MLP neurons of a small language model. Each row is named by its layer, matrix (gate and up: input weights) and neuron, and shows model dimensions 0-127. Each number is 128 + 32 x the weight over its row's rms, rounded and kept within 0 to 255. Numbers have three digits each. A neuron's up and down rows have the sign that makes its largest values positive.
A block is one neuron, or neurons of one layer that tend to fire together. After each block is what it responds to, as a language model described it from the Wikipedia text at the highest values.

L10.gate86:104138137117117097116193124124183146170096158153161104174105114146074188140183087127092105136163142102188133160134051131114105132144099098156088083172175165151126115141088137116146143175118087143095149107108101090150137132159120147122109140139199109105086116115117112119146142132176119123139158101078182079128143123152122094116106128110180167118101124160106122139100132155114147155146
L10.up86:102086137132080055187131145100099134108171094102107188132148136165173067135098086190164159147051131104116104072145170106081136143165147080121153161127132138139127148120091184155179119145101163135102097154100141115106142152112113051150144070138105108131141048181108120094158132165135173117045123073124154117077140159159099130150130085154143139185162151142082040142125096172109078134115
L10.gate193:169165123146077074171170103070122117153127177144222133098170115191149143090134078066165103076137140164142132135156085115145105156137116151154138131094130107164133163098121076082136154132150152069148112169173066164133086152111095104151110139166144114131082121158125085147142126110132141132162156128111072099099123185143127164130172158102138161096109066137201119074148170158188079089107
L10.up193:201164081136156108159159148131095075096165109130096104128159074186204171130102166121134108142147174055119078161137111086109104190166116119159198103136149140151128099072125132159166202102146159091138128127120123096099070078159099070158114114090161155119148082099103141129140116074050127150160148143144121104156094147112147166113029117136155102169158143129126186099150134097153167086175
L10.gate209:145166048177138067120111132214123115143120178118104125142119162168100114105130135095126102162048159120140128128123112084160117100124045055068085123149069137081146174079140154131118131132138122156100095084136176138105126186184188126138145149116172159095180102083110114119148122147133158145128123109131082120168161060150150155121142110131095141152124152107181151153163175148146113088169
L10.up209:113135114077086128128115076115167112060159076179104093168130042121159089128194150189100145137122103153156120139141134143136112091158180147118127056150094147125095093073102035189093083101142146110099135141156102134163166178120119114147139108086113132091125174158079122115152103124135083102055097140123107139115138129163157104152158122167136108146109123163127114133157141176101146195076
L10.gate408:131171122153174116185074135164100076136078108082085183148122148190135171211107092091148123138073178165119125103138096170098144130147126087110162092117123136093142141108141149099109116120188179146134117101141128095162155134164120094109153144101135162116156132135077038131148104069088180080146101147079133118153148105175094134123099108100147161183105145156147100062088096144126144068182
L10.up408:116182166106100092118075120106077116135139130123089160151119110160157167150190118104136091111089150158068132069138120122126090139120078161131154120107075134128148117138165176110094162154126139141126169116145083125113068103153101132169170144165147133123123108107143123126070116148127120095117135066103049096142137122188152122130177150174142098132058132173106173118142131155071153086138
L10.gate602:112126146143103113110154113155145117124106160073132152109134126171136119060096086128138128112158181137135159132067123085117195139058094117113198121126162171161154131097176178111093146186098159142068215151145170126130120195140128091139148105116163164102115079140103157143140163097134125200125051187087111158162126095130126160120126137122094158105138126190086159106176140138085151149082
L10.up602:108094158134101117163103123093144109163086087105096103095134155134062112140064142096148163109109135088161163100116144114104193047138134124143095095092088161129074136065152168096138131120089152149104134208151149145188087135113136132157135152079122204140133152125120119084131135119115086137111084125149083106088152114112213179099119142089073108117154122156109119113156110093154109137157
L10.gate629:129188111059115164149176105102102150111131113092095069143130098184165100138086136094102138130097135116104148147143135144109110196105141118120143090101167087152092078187089087146184142163154155122105166115121090149119134078113134187133070144131143141188135145161104113234148123154098139134118112157137168165153190151188135133190114087166086159168146131139126177118122152111108125099054
L10.up629:152095097165154118103125102162126141123128145138163086128158173106149158165149097157162125144111174103081133153105129112144172107113134062132100048169136156173149181127096127162065217143168114121178098155069109154109129112187073107110142164145108096107113121098101132098209139092125167085158188159130105088127175086142143111149122100125124054074157119067083101094116160098107134169110
L10.gate633:175167135154124066106151075126136122117130118191094162115092144079178063089106117107137136110112140138105099172124086089128150172154180107105113083153109111167083104074171159104115160054078096068095132164132098114124132152187099114105156193131150138100131064162160136137159133198161078139102115116135058134097151143206178101093149093151126134111112138125135140136132123137173177138152
L10.up633:134139079063147120090162205136177185105153143145100072063088095143114121118203133117156105130106181099153103167118106112082058175124160103142093141105090100142142112124118153118124108119118169108143132135170098118147156099178094149143221163180172137128167127150128104114103104178118116126149145138181112139190120112170143102136145135141103078133096111177133170097135130128177186082102
L10.gate689:166173229158138155134143114131088075128128148153115167114100120148144116107137122124154104128095163148146087114143095134110170150115086073074155133140107128087065146201142089203179109129098136138076135145168106192103076139122102144152144144213108112101094084192163106136153120090148089092124139146113145151080161122157133145163072111155191136085124115068095102119167136055128162150178
L10.up689:098105109146104070113036117108125177142113171109075166183076122154119128163144174154143181181200178140125137143111172057151082101160082143108124163152146157086163160114123138157146143120130074135169114095134083103068184146189081080120084138075147092118108155124143081158148166108161079066097098114175127079153133196134107158157139151162133170134113114143131143122151131144185139117150
Description: First two-digit chunk of a year or century number, such as 20 in 2010, 19 in 1960s, 18 in 1875, often after in, a, or a comma.

L3.gate160:175089088148174154088164193096169142112150078139125129108120144061121128155165096144192089150113105124157100116084141066140111175158134128170132149146102159146123160094159092181109161130166113101158048135108164107169078122096081109166095102079096137153139142137133111142096156104137158152076095098122151111081172161129121115095135086127064129178095130164098158160176166106120185119101
L3.up160:142100041109152147038151165087143131099130107139140107125154148091174133106193109130116122070129117134179107142110116075152138151155190153155136095172077103117118156138159131126161146069195123120148100159136155100145142148184163122125143077025150138133122138136101139129095169180102131159090087142149129158123158152120116143107149096153036138208180105138151165119157156124141127144106
L3.gate383:137115095117102129076137141160147170109165135058163180167098058140125102125177110159130108092162122129151121216090116131108111098146200108178150152119138164097130097188151126151145070162151103166120097169079176120202146187153143169168112126154123133128134090135116180138146106143137105219161103095169075125127150176157131127093125094181119086168095095105129105154146153134127131135126
L3.up383:144114113113148133134182124168121153158134096138151150171173090098124133077107083152088119118130212202080169144139130120127137121174139109121094139090173107143089089077208134124106110148109141087118109083125066181157105085122142159172104057136142113128154167137150114117078183143140076102149145178106106153121112166162123107130137095114099136158071110140151151152145160086096129128164
L3.gate386:187155087153109058188118101168091193100142083131127111111163130071116090147110123229149118133093124116130134190118182094166139119151156133184182121189126109123115128112168133096086154080112137070156110125106125148080103157134178118193167104064121136116134102097105100149118113151152168094109118139085142117134116144147058069113095102130086121148092111144103189149162169093112143146071
L3.up386:170089070214136097130168114181072164088119102180126153122095115097122087158094128199156117112056141137100150175108194121138127127123169137182160132185125135123068130052139153136095190121173108103155155138176139104119109208149150113200119113087110141131138151146115102172126096135171136140130102104137140131138117147137122076112165103136082118145078154093079129115149153135093098136069
L3.gate434:051175091091181082171188115108072152136105092089180141066138147118148129130096150128143139049165124126134122088148155140143129114093125162156123105119142145128127097110131127152100172136122123099184131136166088115184112095174158189101110142130110158102126219128107054082194122129132144147152116114114129135190103174127101088080102096133177141145204147177171199086138104146092159151119
L3.up434:150136163136109152131136090170153145152139203114134142113166134192126151151141088132169155112109108104099173131102115108102138139169126178087058127173172100109151131167097157127116053115146133207073128087090117148095079062165071123133076093137103098120188076127126131144118136120135135114145095092142103078175131130098091078145123141190098084130109109109096120136179103086145143180140
L3.gate499:165159117165173130154137101101108169184183096108152133152089128103124132101098124167103075090132152159085132125144142146153103123107136131218131128123095169135099094118156165134116083093101121118137106085197126137074098170134121146144174145110106094115148169095148090107153178173100138098103150110092117105172101156099135153097104092042110093180157138191061163066132135101071160145155
L3.up499:123161112133109138130136193165070143089180038158110146129119113175105079115134166187116118162118106118111145153107149073174147126107183102162142140135152166160127122102120105137139106100113145106115166118108128089145115104125081097140121142150106165117082145145088113078121119074131145082117118117117114143140115144107056084067178171145091089170167163133115097114140126103074129117137
L3.gate516:078148139146168148126087133141111134131047087045141174135107157085161107138193115118143115162148098142162089122149122110174170107209142077152073121115130128105132122117116105115142138124112129146063180068108119100120162133135163155129131130134142134105099153083163126098157113109121185099128100093187153096142093150147127097108155100133139095164186128122096152096158154124188146149104
L3.up516:120142152138144107123134144104131158142107112085115149113185128087107166158153075132128100169115110153149153164099151081120080131134105145140144108108110111121109147165114110104119114089154132142099131084099103132130087231150145168180129141133206122178157128075083147171159196144125135077153081109141163081118151103186124114115179126176114115130104179090087131038154164086134084144134
L3.gate667:145154097142119097091084113168090145172087140164099101137151120092124062152163066131118090071132135089129155101104172089134160123142135092133071139155186117119076083136151135108129139142103125133112121055124124099099107145086104091137128133173049122140182178065109091122114101157137134052096130108155073144101150139140180131143075086155072201185138150189119153135160091124072127120074
L3.up667:136136094164149130129108130145159091117140075145139090054160042118141078171139093174120117041095154139131152119202162098144164136151151099140108106164094132131070098090093093120165167121134136098091097070078079114110169155087065153119164081136116132197144156090133122118145160129113134129052140131130087095138076156117119092142131137165136156189113150217209165093162147139134116146095
L3.gate691:154184161114147096063122115131054137160079153132078210107088131110140121139112070061067138130148072136168098143092066116149125143159151146141115160107147175091113134152128216118174167136139135083148122189132203154076171133117164091174076140140180121137137170111099166159098127142142072108114132135152152145076161125126084145135137112133144059129128083063172156070175186120162107104093
L3.up691:141166120116161141079143112167135109111130141084116133089065118127107140159174122163166136136097111144144133186108162125155093160145172184110110124148131116194110115088186136117102220087157104149122110078102121146140143095185165139113139165167158145144145109187083207161091083157094111115156088137101152146128127188135136141147176186135149182133075130108155073121190120088158143163117
Description: Two-digit number pieces, mostly the last two digits of years after 19/20/18 (19-70s, 2017–18), also standalone counts and table figures like 18, 50.

L3.gate3:191140074114128089218147156155144200169101155151129129145166083104095133146105165115118138222128094114099181093159119114123136079093079126098118107137136090094165123145118139157107074135120114121157127195105083164152085088098136099103101146165118145068105126107143123152119132166165137126086146120092147157159118125094136152111181113125130127110151134183161169104100096030146084102040
L3.up3:181090097118131149172140137122111232158078108081090111155113124108086135159137163161135086121116107093122152096175122090107159115098117169102110121125210136165174087127093082119129120136093082062171121097103078150102171058061132055220088146147129167127156142145158138170138073163140164061128121128125130130181144132109158130081164065114129122130108123137134153145095108088100098169142
L3.gate89:182097128097123173107095096111139164207163159111140139100162169121196137074154091170129098137181177108096173151130100084125137137124130157148195078122122188057148127078100115116136076087088155108139110107108108122137141095080132117145172114097126152111138187078184114114127111168174170163121189113083038106170142141149176125114206203088127125126174149115124056109076148096099144080170
L3.up89:206146145178119156121152122140145146135120129127090191175120103117175186099152192075174093167162178137133117078104051113109097151206096115162134155076113140125166149072156114122114150133099170144146100135132099190122164106135144143069112157127125159085127159099147116118050107159202138120141143115124163079120183155066118113100148149136168127142165096131129111145109206151094140164129
L3.gate254:125123159096117136114133130119054145149121109154157189124131094142135096195179152169099070142127147120102131151094139086082145171132175146142087127159207055112104062134119131155140137075160128118108067065140117151128119071124163134155149085109152142119135161070102088147042131146119082123082121083137113148097103124189153125117095155120103124072086163153155127077099151071140185132172
L3.up254:138056093078095163125139114129083157169152154104168122139092140130176112182157134124134118046157136129104109148138143171125158113097174170140131216110139148133094101171091147091122142078144138135155132138135140160156141159113177061174166145149156148105097141128084087108111108128120149186123163155078117147143112104133169127087125141115120098121099134109144111108078060063163213135122
L3.gate255:125117122116026104129072092100135164104102090170138143093092122080152122112160164100151110124083130145144117100176092118069109134092156118152174162109087158110194131097124138122123140138126090139156079132068129166151110112159120141134177092102101090070165111090112171074092089103165135137086133161126124042133121129143178111104110156103128183109128147115136124192145112079077163078112
L3.up255:149114098069171175142093107166205085146133164109137148167161125153163128129151119088062094161093090090173191133145162135105170125093170119075128146124127148062119163159125138147073088098120129088120144140096071144117090171136145118113115121094104126121092125178169101083124201122077167103167168135143065121133153105155127153107153128129131085124106141124124147150084118149127117163162
L3.gate358:130050100163162146122141112131124091191143123163102145146097120117149130127153169154090059094152118116082069120124059135130153175148101125163127158137166116097140153108141196120086067067122174206129080141118149141125144134085152137111113126122158162128138180140180153173146087124144129095110138146085126131127099150121157079105145172149088140116163070138201162157109154132125162200082
L3.up358:111101139124128156090090099154073116141076151183096107111174111084151139153123190124148071104129081103119124167156114137131177177170087082091118179125113119089098092091110162075100074047134178134172096111110162135107129136077183132114127068098105182154131146106149147156049136144162149108098180130083124141116108107170169127103115195182151147117116137183105148126083119100120224153089
L3.gate466:154179079142159114143073091119138123150065130165124167152124109105169121153133142141129099177129163142139110115100099111089155156174120097155183181122150152042116172113124128101139142118111100097148129141062069140165129138149136147136130158076115102188148121163130133104051080076117180136125106097129129122109148161118149143097121131207143075159123158176111144123149077092163132126187
L3.up466:183135074099122115116074156094102120153067150147160164128080113118140103171171130169110128179124158161103137084129100142113125149156133065150085172082197150064202139137156100081165133125147139145120116179087129123186146131142143185113179126072088088156143103141188165087045105085165136106122102123167079128097115144090101185081112130154141093189134145123071178133140144103203126123147
L3.gate512:106084100105115146130144106141108119162128195100128120139101167163157118158151142132091098100091105107093186111132144136133163134122143076124067136184134146116050074160103107147121096117089147101129100150136124050124170117106139146119139178241134108153187100129142195150121131119180177146118078136114135117106124083155118141141091151189101153146092104111148105124116130121151142141109
L3.up512:106141146157119183109113134112106102113122188124129136181123143168139120136109121111134159113126150096108119153078100066158176139124113138100093149167111110109136158138156152095115131167071111083157066169107069159122126133068153112180106147120134157158161127100095119162109165141092153126071162094107116175115135097169158117131146176101144078129179061179139083124161126094147158100138
L3.gate639:194073135136136136117118151148102115142049134125147132141131128111200145127180154124152018121115155117166129138145134106085151167100092102059180134140121086155140110153075172155116138114113119114151113140088140130120157127111165134137098126176119103069170168149165081146096227149131109110138130097096153104154130096163139157048090090105149162112129158074122133095119180163167063195119
L3.up639:181078133124139155086077156093095103118046171150107125167154132109157194149206159131168037110101120078139144121141112067144166167110122070109108141149079028147135068140066102100119169116116156146095085135171144138090142171100131102185108109140155108059138168136162072139108145150117181086156182132122129105182069149134076152106130130126166148117090134070133186124095132195173081174145
Description: Short word-initial fragments, mostly consonants like r, b, dr, k, after articles or prepositions, as in dr|ive, r|hythm, b|attle, b|ounc|ing.

L7.gate312:162126149155181109103139143113106094155078112128119112167101082143135124122134162106111107175097096117134178154124106170231149105127112110100134136103153150182129141082081115134121087160156070113115114141145116131121126052109150128088129205128121149086135126154124137145138111118094153140129170171141143148078094094157090182103153156095158129048191081083163116131130112104126065147198
L7.up312:190141151122205104114146191082127119118113104135169132163129074108091107144176079115155204095115161137163130183083129115108119115160131152160129141098106157154132082130175083148164048160120101133141189114195161123101095098082153123105133190161181121101169152143129120156125146124107145130093162120107072155090082171138142168145143089119155127141175178152098087127111130160140103115145
Description: Fires on r fragments inside or starting words (Gopalakrishnan, Krall, emigrants, rafters, rental) and on colons after infobox field labels (Sport:, Status:, Release date:).

L10.gate1:206116111138077203046171147073137234124127103102190130076099116108099126132088153138037138115070161141151104159099097118125081162119147169122137162136159199127088116153146122161150178093110103142112121112107097161148154099134081197165133171114088105172146174129145134109141158109091080151098191135087111078105158151144114123129129170119126140125152101111095150117138143111108117140157
L10.up1:144139098142107066160147152087199190172156125118125114157047206112086116141147139110125095174138078149166089120185103110129141134080127087117105123151144129154124123124104191154161087208118149166136112162152107144148181081125120165154139143102121101128126155124142172103079129115153090100146193150158148053123152125152130125115147136135145135131127096111183176122109157117162131099141
L10.gate216:217103088095121203138040117097138108114131140121121145113142087151135117107082150081109133159151156125160160139098154156113110135146155104230140162111124127110114148113134084129186112123087105112161123092093110105175101166036181056144175124098135125108153147097179105138125178068144122113085134066076094136127156070092105106094101157171088173104088125119160105141178133129132103144142
L10.up216:150170174070158178129168137082153148130148160158155164107138085088160164136065129145105074149110137106136064175114170145162124142076100150106150150109126120104109157074113116132180139147074110088140146118100091119151169138055167191138174141035119100100135155078110117118135119110131093163133122149108116131108147096173099104146139092189098129146103067153138142094099171099129063090087
L10.gate285:098116127095029122098123145144127104141141113126069121130092102167139116120104138142099134095077113168168127089142122111111075148121192112131088126093138146135127157097102170159119171117144160151167196068125183154078179165127116183140150083139146128113213140140057100045126127132175106158155090077113063123110175138137118177074164141092094117112125136134119139181110111094121168104152
L10.up285:136050157086099111122131120156143127150053120104139139132166148138117090148148172142084132143103061099123119055184222138161174114147142074150105127124121170116091233124072176077091134145140152118174103086153109093150154104142095155087140095137145123114152155130127087120084162042136144109129114089154120101144119151119066129115120138133104118137101124084132074153085120121112168098135
L10.gate407:227100131093136177128067136118130126124167166151114178141126113151082125136137193181087151107059144131132100170115090128137123119125169076173183146154081120181107157132163156092102141145127151072111157119109079178082136157140096133152132103174118132112168084153090180252140166144157128085089154123128136101130129110070084160139106134125095128134166164092144202097193073133040118115093
L10.up407:184097157102149132128104107123116162170151116167167078165126168118139106160134172155134088134149176173119096171183159077125042166160154123171152143099090125134112147127088103086145152152124096098201158137101081157135095121141106076205160122118078128082041123101137120146130180113122162111096084183081103108174171091151119144115137101144150110156118123064132130113149095141118138118157
L10.gate440:152167132091119122099106084112181153132100152167085114090115079116212114150184173147099129075095063156117149146120139160115148138105144134148168168162099123128177108171137147183072162121184163110113096151133133102130145155113143107145095183050185090143179146118096082102114143153141147194030074128098138127115149122200117161114132156103115166113102112091144116183149091100162197159124
L10.up440:121094081127084109091119093149165079161151110161161131159140098161118177130095116129097120087116091091157163157062139154137140081152115159119129113165138153163092111167059156121137136113130122129068068137132115200070166068122170144162108030112107107150166149114070074105156135125198143174085138166164185165115150189098117174103114144112172074131174108145132130125125077123158168150143
L10.gate467:139191186073151167153194099094141172179159136125130132112134165118111122078106117094122154107122152126081084118111104076097132111069109141186116176104164092076121126161107145128184141139165163107088122082133090179131120146108107138116125085128113101100124139147154069165109143148124140155116097134103119038239105094125141144080088146147128187131124120147085147178074159105130162099103
L10.up467:133085114110122081118159169182150124131130119097193113105130090137133076157114113118137147084059084141116073135111145135123121145116086168122109158102107143143075098172099074130129122142125193133106130135147115084117195134131186124195129095124150127126121062141183084143131160075162104114125143073149152146137102111107202124143143107089096147085162086111117135090087108117156121133140
L10.gate484:121104123116143050158124097132115127130129091145168058082099146097158098162124108162099115087102170103150131099094185144117119176125159120102072108147154082115133089134151128116139130040110116139136103100138183143164200116166126198115152118097173116093159102175119101125114147097184129146184143130117134154172161166149131128100095155157164093116149067117119094168100151091106118125191
L10.up484:108152140172126085105105100183117161247151132152163165054135112149210148139119101159111093102149158127055078148145133133051076108117191152072128109149122185147121129116090154129147109111138096143117114114198168120148146140131183075142145153139099120115155125164148136165140159125143084157099094110078148153123077160132113112159108145124146116132119115116110094212077090065125127135154
L10.gate544:089140113138095133153144130055120119157092145076222170105087133114134128109091122125069085096161085161166170142087218165172162120067122119095134080173100126109149087182147165155068172142123105104182175098116125118103146175148157118107149101113112158135161161138081098115099184126137164116058097085175096172129151106143102173112112095133106091135096127103117061185112122111134079158151
L10.up544:109109136118107103083180150162132150111159105137135122130092177182127085121070063083136138109104123087177119128167133062093128146152122054192141172171076162104149140121120149133164145111121137127118081092133153142105123115115137142107124052090209139174109085121155153122129168098140098160103091149091177154144086128121107134116115125118108145097078102137142130116097119178111131157112
Description: A lone first-letter token, mostly b or s, that starts a common word split into pieces, as in b|ad, s|ell, b|omb; occasionally mid-word fragments like Buch|ar|est.

L10.gate7:185148154107103109139147136136133147159134120094071093148162139122150186118097165146087142134135139148178096166108068131147138128128165095123113132142064109115119106115172111147134112113081169140134123184111173099086057087150111128118157138107114104175051169083140188162078183100118109054112139122121111144194105131138151137114148072118134126116184066141183194138118136098156177131138
L10.up7:149151129158112148141137131110172129125112138162043142105139153134101120109130152137143101187143175125127111139106081181157128203084107111138132174115093098054191077084155056146111120106063154117118151125080150128137164062173112151102080126163104108126062173106173140130121107160072105088164072107046133112145150172115151073138142085183112083161185198121102133134068182113090163178143
L10.gate134:164162178119195100070134139112162157172174095076121158123141183109095111165169129175156133095111160132092139155084147088189138095172174150124116173119116080095064152124122116164156146124148144086114066122112113146090104124107131137166051111169124135098204078124117052141137195100088153079120156117149147153111122134137169097136107088160173119146124149115114190137067094153060161085074
L10.up134:145160155140167107121185132103175169152190053159166091165129129147102150168125144165071121135130145196162116128032139072121168110163176105092066108167132131130169131115088121073156157140164145149123116083134117116089119117130077110147089139115082146176127089145139100125139193111169071087162106144129093131150133148101158192108152131121118179101163177129097192103103185116112121137157
L10.gate206:174118100124115137143195098127155127089158105091124141089100149122113148118153116072094035114150126070085124115114127135142118191178166132123177142146123149157137128123185099127146141105109136099135116094056189118078129180102139137182056107127173116156179197089152125113077142150132146172113135149080122187157087169120074192142164081065132106114185071151108157127166130156093144144098
L10.up206:069115098107102115142146138160166130176085144099125091116184089115184124130117147155087122118168154136105140122126154110162160145097141174102118141143148137100131080107114165125147149173160191148157121160124156213091127099148127110087163133101145113109129130170122086169087080168149162099097130099143159137142107088164153148070133134150069105145117106097145129168133076156164132126106
L10.gate269:144111161105172079112175115052130162196153096080173055073102181092153106132133100134094172190170119122188126148114059168156180110135080121167150148128126150074102094110103112132145128114106125112131092178148150106109131147184162212079207180071127118137101152090096149158082072167104162108094142123085133163123126151129133145042114168133106161140135124126170056098132126166123119170080
L10.up269:106119155148129123118130091207132144124160119094146093099074107168103146161148236087196142148155113138129090161113120163136106126123122071130120161149146057077130066079112120159111153149118172112086195149123107060126115126090186177101117223055157157126129136132107117144136073141157098123167141162117153152106190165136101145082172142129109116153170153140186094126133106138179086101065
L10.gate354:101153104172091104149185133163175174160128138130104099157155115132153124140139116117180163158117160169140144150133104148182122174082118065102178104126140123175139103150139117138121154148099115078157140161121104151132121138128117211125126151154160114138168103058117149145124095133129130137116124150102209132180154194134133107092100107120176170157164086128165122141181098088132130129128
L10.up354:142064109161132104146068091109113147167128117103158124119172101127150170165119099128105109162134142101117178136122101127102137151104161117145142111081120143146148132126109104190114101070160207077191171190089130115123113170131174119131072061169087154098103201114122115163107124122104136069153090144152143154100156157143159138125117107079081154123165080102079132172118127125122082139097
L10.gate448:119150146151122044133072176094168105153101119100136080133165239138143146181138128112106172161141110126124134120111062099133145119105132141142093128134112147137159060095088116145167149075159149087190165105149147153160067148137155111054150177085142132119073115131164106126116082146101190085105096089099112130088171199126147167088159063119120105077165120108159115085126119192124104150120
L10.up448:116180145110162110102124098096198141178106073089146065130114148151185097154147129165119179084126143135117107111148135131126186114178136112124100148139130117118093075152135130122159168090186100157111157091131126096129079158140131142103099068174130111134118117156113132166148153121125122100145082145076081118147166088076159212092159156198061177097151099096091061168144151103167133119130
L10.gate500:136120127162084076092145154155118061190187098129117140142174159106095118131080057115090117112149187146177121167102109116149133118131130070224119146124139170081135116115131122125108118104134159170150141113125169146188098115133179065132141103086152161126130176123131171167121084110094175144095032185140167142137099141148156107150133085089109093057133132148080126119119075118134073119131
L10.up500:111148093122062100104122172111155189130142125146092120148125107110141155091149077165132102136155093104175105142170186143169140099121089140199110110086137121087135086153092043152160125038108144170162159099165095065151138119137171161105116109159084133162152156110091134119141160143111090090169087160112114144106159156130074080140132077108142171110165076121099114120110203105127066167158
L10.gate577:162137121095167129135091179067151118101152133096110111083102137137152134151153150163117144118136138162109143189130122103138107192134113073167131072121096195161168126113141104163128121088085152098087150144085119113122065097117198155059141082081098139121148174126128126125109068167138143148164136075120137177115074201155164141122156153131092143111082128096127119146129145121135171152184
L10.up577:145147146123147104106168120157146105092203089148134153152119151130138101174141126131155192194122191126109150162143118138083186134105131117148096123123161069140150060090075134100117118117104120191111164122090133120142138110123185139136122137149128153140093141056150126116149133149127149078145157089142152123149110190165110139083198161097053089145133088130109118092134048125105147137135
Description: Periods closing sentences or clauses, especially in plot summaries and table cells, such as after "secret." or "love."; occasional mid-word pieces.